Weights of a small GPT-style language model, trained from scratch on English Wikipedia.
Architecture: RMSNorm before each block, rotary positions, biases on query, key and value, untied embeddings.
MLP neurons of a small language model. Each row is named by its layer, matrix (gate and up: input weights) and neuron, and shows model dimensions 32-127. Each number is 50 + 10 x the weight over its row's rms, rounded and kept within 0 to 99. A neuron's up and down rows have the sign that makes its largest values positive.
After each neuron's rows, "fires in" lists the words (lower case) most often at its 100 highest values on Wikipedia text that the model never trained on; "fires after" lists the tokens most often just before its 100 highest values on Wikipedia text that the model never trained on. A number after a token or word is its count.

L12.gate297:24 66 57 54 46 43 37 40 39 83 52 50 53 50 55 66 26 53 29 40 43 53 52 34 39 37 52 67 56 53 43 65 49 42 44 50 53 42 47 39 38 51 58 58 63 57 42 52 46 59 41 55 62 51 52 63 47 44 50 58 42 48 36 40 75 50 46 57 44 51 46 57 63 48 49 67 63 44 62 31 36 55 55 50 40 43 66 46 47 46 48 30 51 67 45 49
L12.up297:42 54 39 52 39 65 39 57 38 53 55 36 47 30 47 55 48 28 58 46 60 48 39 45 67 54 45 55 42 55 53 46 35 55 27 42 54 52 61 55 66 43 33 34 40 51 44 54 52 43 33 64 46 60 43 64 55 65 48 54 41 41 45 47 40 52 32 41 55 50 32 59 64 37 66 56 63 66 58 53 23 63 47 49 60 57 41 29 39 63 62 47 53 42 48 53
fires in: "2010" 15, "2023" 11, "2022" 11, "2020" 10, "2012" 8
fires after: "0" 92

L4.gate73:55 45 55 53 34 67 33 56 30 39 37 50 59 40 54 63 68 61 38 62 54 43 60 51 69 51 40 56 46 55 38 40 38 62 38 51 61 47 57 41 58 67 26 38 59 50 50 49 60 51 46 49 60 43 39 53 53 50 62 52 44 48 45 46 44 59 46 58 42 46 57 47 38 63 58 52 35 48 60 47 40 68 40 55 50 53 54 53 55 44 62 29 51 55 50 87
L4.up73:32 44 42 28 54 55 42 56 46 51 48 37 47 58 44 37 31 43 50 43 56 43 41 39 51 36 59 46 48 54 58 47 48 35 67 48 54 55 48 79 59 51 43 52 48 60 37 45 48 50 66 52 42 42 47 58 57 48 47 48 36 54 77 54 43 52 48 39 50 53 22 36 46 55 33 40 76 49 50 68 42 48 55 34 50 34 45 50 49 56 53 40 40 48 24 61
fires in: "2012" 17, "2014" 12, "2018" 10, "2015" 9, "2016" 9
fires after: "0" 91

L6.gate109:38 38 51 49 51 43 41 56 43 47 45 56 59 40 38 40 56 40 59 52 56 47 60 62 47 24 45 45 41 62 56 55 32 54 44 41 42 58 61 46 56 67 51 43 42 61 52 41 53 39 47 50 64 37 39 58 54 39 60 47 60 37 55 55 68 47 54 65 37 60 36 63 42 68 55 80 29 46 46 57 47 47 60 37 39 47 48 69 57 34 67 56 67 58 48 51
L6.up109:58 62 68 41 48 35 56 38 61 60 41 47 55 41 49 41 71 74 53 50 64 42 50 53 42 49 38 48 66 44 37 47 55 45 69 64 53 38 35 61 48 54 44 48 48 49 56 57 50 51 47 53 47 43 49 57 34 55 42 57 55 57 63 51 61 38 41 39 31 50 24 55 53 40 61 58 50 34 63 60 36 51 60 51 75 55 43 47 40 52 52 54 45 38 58 40
fires in: "the" 99
fires after: " to" 17, "ing" 13, " with" 11, " in" 10, " at" 7, "ed" 6

L12.gate174:55 39 48 53 52 38 29 34 47 37 46 53 40 58 62 59 43 53 40 60 58 61 61 65 57 40 41 40 33 45 50 41 36 65 47 40 55 39 55 56 40 44 47 43 46 56 55 42 35 57 64 55 54 38 49 53 50 51 59 43 71 58 53 37 72 58 51 33 73 59 51 50 47 59 53 51 49 43 40 46 56 53 26 44 65 51 44 50 45 44 41 44 47 54 60 67
L12.up174:63 43 34 42 54 62 33 49 48 57 63 47 70 52 63 66 53 64 44 49 54 54 46 59 60 58 48 45 29 35 48 47 54 50 51 47 61 47 63 62 42 38 39 31 24 60 46 61 47 39 53 60 55 59 39 50 55 49 51 50 61 24 60 41 68 74 65 37 45 67 40 65 48 44 47 43 56 53 56 31 58 32 31 63 51 53 38 50 43 60 33 54 38 54 59 43
fires in: "the" 75, "s" 11
fires after: " was" 17, "'" 11, "," 8, " became" 8, " is" 8, " of" 7

L4.gate202:43 50 28 48 56 48 49 54 61 57 60 46 55 46 28 52 44 57 49 37 54 54 40 62 47 40 46 54 42 53 59 33 60 50 55 49 38 35 45 42 43 44 53 35 48 53 55 47 43 31 35 49 60 52 39 45 36 48 40 55 53 45 57 38 57 42 45 43 54 44 48 59 64 50 38 48 49 40 59 70 34 53 37 61 41 47 63 74 62 57 51 68 40 59 45 36
L4.up202:48 53 52 52 29 58 63 50 40 50 62 56 64 51 63 55 53 68 50 30 56 53 54 38 58 70 45 59 47 49 54 48 52 57 62 39 54 61 36 57 46 51 45 39 53 58 39 69 55 56 47 45 48 62 37 54 56 44 64 60 50 44 73 37 54 58 67 57 63 58 53 35 61 35 46 51 56 42 35 43 42 52 42 34 35 57 58 44 43 39 68 49 43 73 59 51
fires in: "the" 96
fires after: " is" 17, " as" 15, " was" 10, " of" 9, " became" 7

L4.gate325:54 34 44 49 30 47 58 48 45 51 49 35 58 37 52 53 60 55 38 33 50 56 43 55 84 54 53 64 53 41 58 45 29 48 58 54 36 55 66 70 54 37 54 44 63 60 41 47 48 49 38 41 53 44 45 57 52 40 40 57 37 53 59 48 41 52 61 53 44 72 60 48 39 56 52 79 59 46 45 53 55 55 57 43 67 46 57 41 52 37 31 56 54 39 40 58
L4.up325:68 33 65 36 35 43 64 45 50 48 40 54 60 39 51 58 40 50 51 52 48 48 54 70 63 53 48 45 49 55 60 65 40 53 45 43 53 48 53 44 37 30 58 39 46 85 43 66 51 44 45 36 61 57 58 76 55 51 69 47 49 52 43 35 56 47 54 38 42 50 48 41 46 58 70 55 53 62 33 39 53 48 49 32 47 60 47 57 44 50 55 56 51 60 68 55
fires in: "the" 36, "each" 13, "that" 11, "an" 7, "total" 4
fires after: " of" 44, " e" 12, " T" 5, " R" 4, "," 4

L8.gate133:39 59 53 64 50 38 54 63 45 33 62 50 46 44 59 48 60 65 55 55 74 48 37 41 44 37 36 43 41 51 69 43 54 46 57 35 37 61 55 51 54 41 45 42 33 42 40 35 63 64 48 55 46 63 47 50 52 40 61 37 51 42 70 47 31 55 60 46 53 57 42 62 45 57 43 48 42 68 49 47 60 58 61 58 31 53 43 43 64 41 44 83 51 45 42 51
L8.up133:49 42 49 48 59 38 46 50 51 65 69 50 43 47 40 70 59 54 43 48 53 52 53 45 42 51 48 38 55 47 46 28 52 28 64 48 59 73 70 51 56 28 55 45 35 56 51 42 34 65 66 65 37 45 49 52 61 48 52 35 47 70 49 52 64 53 63 66 48 51 44 59 56 51 38 34 35 41 47 55 58 60 42 59 61 45 48 38 48 46 47 41 47 47 36 60
fires in: "men" 15, "french" 11, "museum" 7, "mosque" 6, "women" 6, "month" 5
fires after: " m" 24, " M" 16, " F" 12, " b" 4, " s" 4

L4.gate355:51 47 36 31 52 52 67 54 49 53 50 48 46 56 36 44 39 48 50 66 50 52 52 50 49 39 34 51 54 50 33 51 34 41 54 39 55 29 56 65 46 46 39 57 44 52 38 41 31 48 61 43 43 50 64 46 34 60 61 44 45 53 51 43 34 46 43 47 43 52 45 58 34 57 42 35 49 63 68 66 28 52 53 45 46 66 60 49 25 56 40 58 62 77 61 64
L4.up355:47 60 46 44 50 51 54 61 42 61 55 46 52 57 53 49 53 59 58 40 58 41 46 38 65 24 57 35 55 56 50 46 39 55 61 41 35 40 62 59 50 34 67 37 53 42 37 49 40 37 46 60 42 49 59 38 62 38 42 44 51 55 54 52 48 49 31 61 32 46 52 43 52 76 59 54 55 49 53 77 30 48 40 51 52 42 48 62 59 49 50 76 41 62 49 50
fires in: "in" 35, "to" 15
fires after: "ed" 16, " s" 10, "ch" 9, " st" 8, "ing" 6, "at" 6

L6.gate37:54 43 55 57 58 57 62 62 47 50 47 60 49 51 57 50 63 36 48 62 52 59 57 34 61 49 48 55 44 43 32 37 45 50 46 46 52 48 55 55 40 47 48 35 51 46 49 45 38 51 46 74 36 45 36 47 33 52 62 48 53 31 54 57 68 62 63 55 46 58 14 47 46 56 35 55 65 53 36 55 30 35 72 47 33 29 51 44 38 42 49 51 64 35 43 59
L6.up37:47 64 52 22 42 53 47 57 52 44 52 43 36 60 47 65 34 47 57 51 49 53 47 59 42 56 54 48 30 43 54 56 32 40 27 64 57 46 41 56 29 41 38 55 50 38 66 68 57 51 47 56 37 40 59 38 65 34 48 57 58 53 59 44 52 46 53 40 54 62 46 51 58 63 56 49 45 34 45 59 69 44 72 45 63 49 55 42 54 35 56 42 56 25 56 49
fires in: "the" 51, "death" 10, "various" 6, "parents" 5
fires after: " during" 13, " p" 13, "ing" 9, " to" 9, " after" 7, " v" 7

L4.gate105:41 44 65 30 44 49 56 49 56 43 52 42 52 67 28 54 31 52 61 53 52 56 46 55 66 60 50 53 60 32 62 44 60 54 51 52 57 50 48 53 41 50 44 51 70 43 39 55 46 44 35 48 64 40 49 53 44 73 43 61 59 43 43 42 29 54 54 55 48 65 45 50 61 40 47 43 65 69 56 41 45 54 43 63 50 51 36 53 38 64 53 62 67 47 46 34
L4.up105:51 41 50 50 34 41 52 58 54 37 49 53 67 43 54 38 55 49 57 44 61 45 62 52 62 54 64 40 50 53 46 66 54 44 34 26 32 55 57 55 57 39 63 48 44 75 51 53 36 56 51 62 50 56 58 48 57 65 35 76 47 60 25 60 38 63 50 62 62 36 61 53 49 46 59 57 47 51 36 40 46 43 50 35 35 55 33 44 49 49 57 61 41 63 61 39
fires in: "the" 90
fires after: " of" 56, " in" 5, "ross" 4

L8.gate81:52 54 39 57 40 52 57 32 52 52 40 61 63 33 57 45 66 78 54 31 62 40 40 58 57 74 46 39 57 52 59 54 60 58 50 43 40 26 55 56 52 56 60 64 72 47 50 52 69 57 62 42 42 62 54 52 49 51 32 49 53 33 53 42 52 60 35 30 42 60 53 43 51 50 56 33 44 61 52 57 50 50 36 58 45 40 64 45 55 40 65 53 56 38 38 39
L8.up81:59 57 53 49 37 44 58 30 47 42 40 43 59 44 39 39 52 50 64 37 74 36 51 55 61 70 58 38 49 50 64 29 66 66 49 38 51 50 58 44 36 43 63 64 64 56 43 56 54 60 44 55 39 37 71 59 35 52 40 43 50 41 62 41 59 48 40 50 47 30 53 26 53 39 59 55 57 46 40 41 53 61 43 41 44 47 50 47 50 62 61 40 55 46 48 47
fires in: "first" 21, "third" 8, "last" 7, "only" 5, "second" 5, "type" 5
fires after: " the" 18, " th" 15, " t" 10, " l" 7, "ron" 4

L7.gate386:35 54 55 36 38 43 33 41 44 47 43 49 48 45 73 48 55 58 41 63 35 56 43 57 66 48 32 51 51 57 52 40 54 45 59 46 57 51 47 55 59 55 63 58 46 34 43 39 58 45 46 54 35 38 38 52 45 26 59 38 43 63 49 41 55 51 78 45 52 51 57 55 55 53 48 32 58 63 37 62 53 53 67 54 60 57 40 52 57 46 54 46 38 37 57 55
L7.up386:59 62 55 37 60 47 57 53 46 42 46 56 48 31 46 61 47 46 50 51 50 38 65 57 37 38 60 27 55 49 48 36 50 57 35 54 57 44 43 62 46 63 37 40 61 45 60 55 56 81 62 39 66 56 33 51 47 75 54 48 50 53 48 77 48 70 32 56 44 59 37 48 44 56 41 49 47 42 42 52 41 44 46 56 56 61 51 34 33 62 52 48 37 56 46 58
fires in: "the" 94
fires after: " in" 28, " to" 25, "ing" 9, " after" 7, "fter" 7, " In" 5

L4.gate388:57 41 47 53 37 38 58 46 38 49 39 39 57 55 30 64 42 46 42 57 46 55 69 62 66 56 48 45 47 61 31 57 55 43 51 33 52 44 37 44 37 41 42 58 39 55 42 61 54 41 68 50 53 34 46 57 41 44 46 52 42 33 55 62 66 48 43 55 52 45 59 37 58 41 51 35 66 52 47 53 67 52 63 38 48 47 64 47 46 53 59 43 41 38 45 54
L4.up388:47 59 46 62 58 54 52 31 54 54 47 53 43 61 37 58 49 65 47 58 53 41 42 55 61 68 30 46 53 53 49 67 73 62 35 50 44 45 46 49 63 68 56 62 34 50 38 56 66 54 62 24 45 49 58 39 48 60 50 69 53 57 64 70 58 62 46 54 65 31 58 36 63 59 45 44 52 63 69 50 67 49 50 51 34 57 44 56 42 58 54 51 54 52 42 34
fires in: "first" 40, "literary" 9, "literature" 7, "front" 6, "third" 5, "final" 4
fires after: " the" 20, "it" 13, "ron" 9, "er" 6, " th" 5, " his" 4

L7.gate219:59 60 41 66 62 54 38 50 40 57 36 51 52 44 33 54 48 60 49 67 59 33 70 51 40 58 31 44 55 52 57 51 55 45 52 43 39 26 39 54 50 44 61 40 50 49 61 35 55 57 72 56 36 60 51 57 40 56 55 45 59 56 62 29 37 51 36 52 53 44 50 53 39 43 36 48 53 45 42 33 49 56 52 33 65 40 54 52 56 48 53 46 58 46 33 46
L7.up219:51 69 33 43 45 36 46 49 41 42 61 40 32 53 55 45 53 58 39 47 54 51 39 43 59 52 79 73 63 46 77 55 48 57 53 60 38 52 54 65 37 51 53 47 52 49 72 40 45 71 53 49 52 34 56 51 44 44 48 56 65 35 55 40 48 58 52 47 35 48 64 56 55 68 40 49 61 65 33 51 56 55 59 46 47 53 50 42 49 59 42 58 39 52 51 53
fires in: "first" 16, "release" 10, "early" 10, "brother" 7, "late" 6, "broadcast" 4
fires after: " the" 23, " l" 11, " e" 10, "-" 10, "b" 6, " a" 6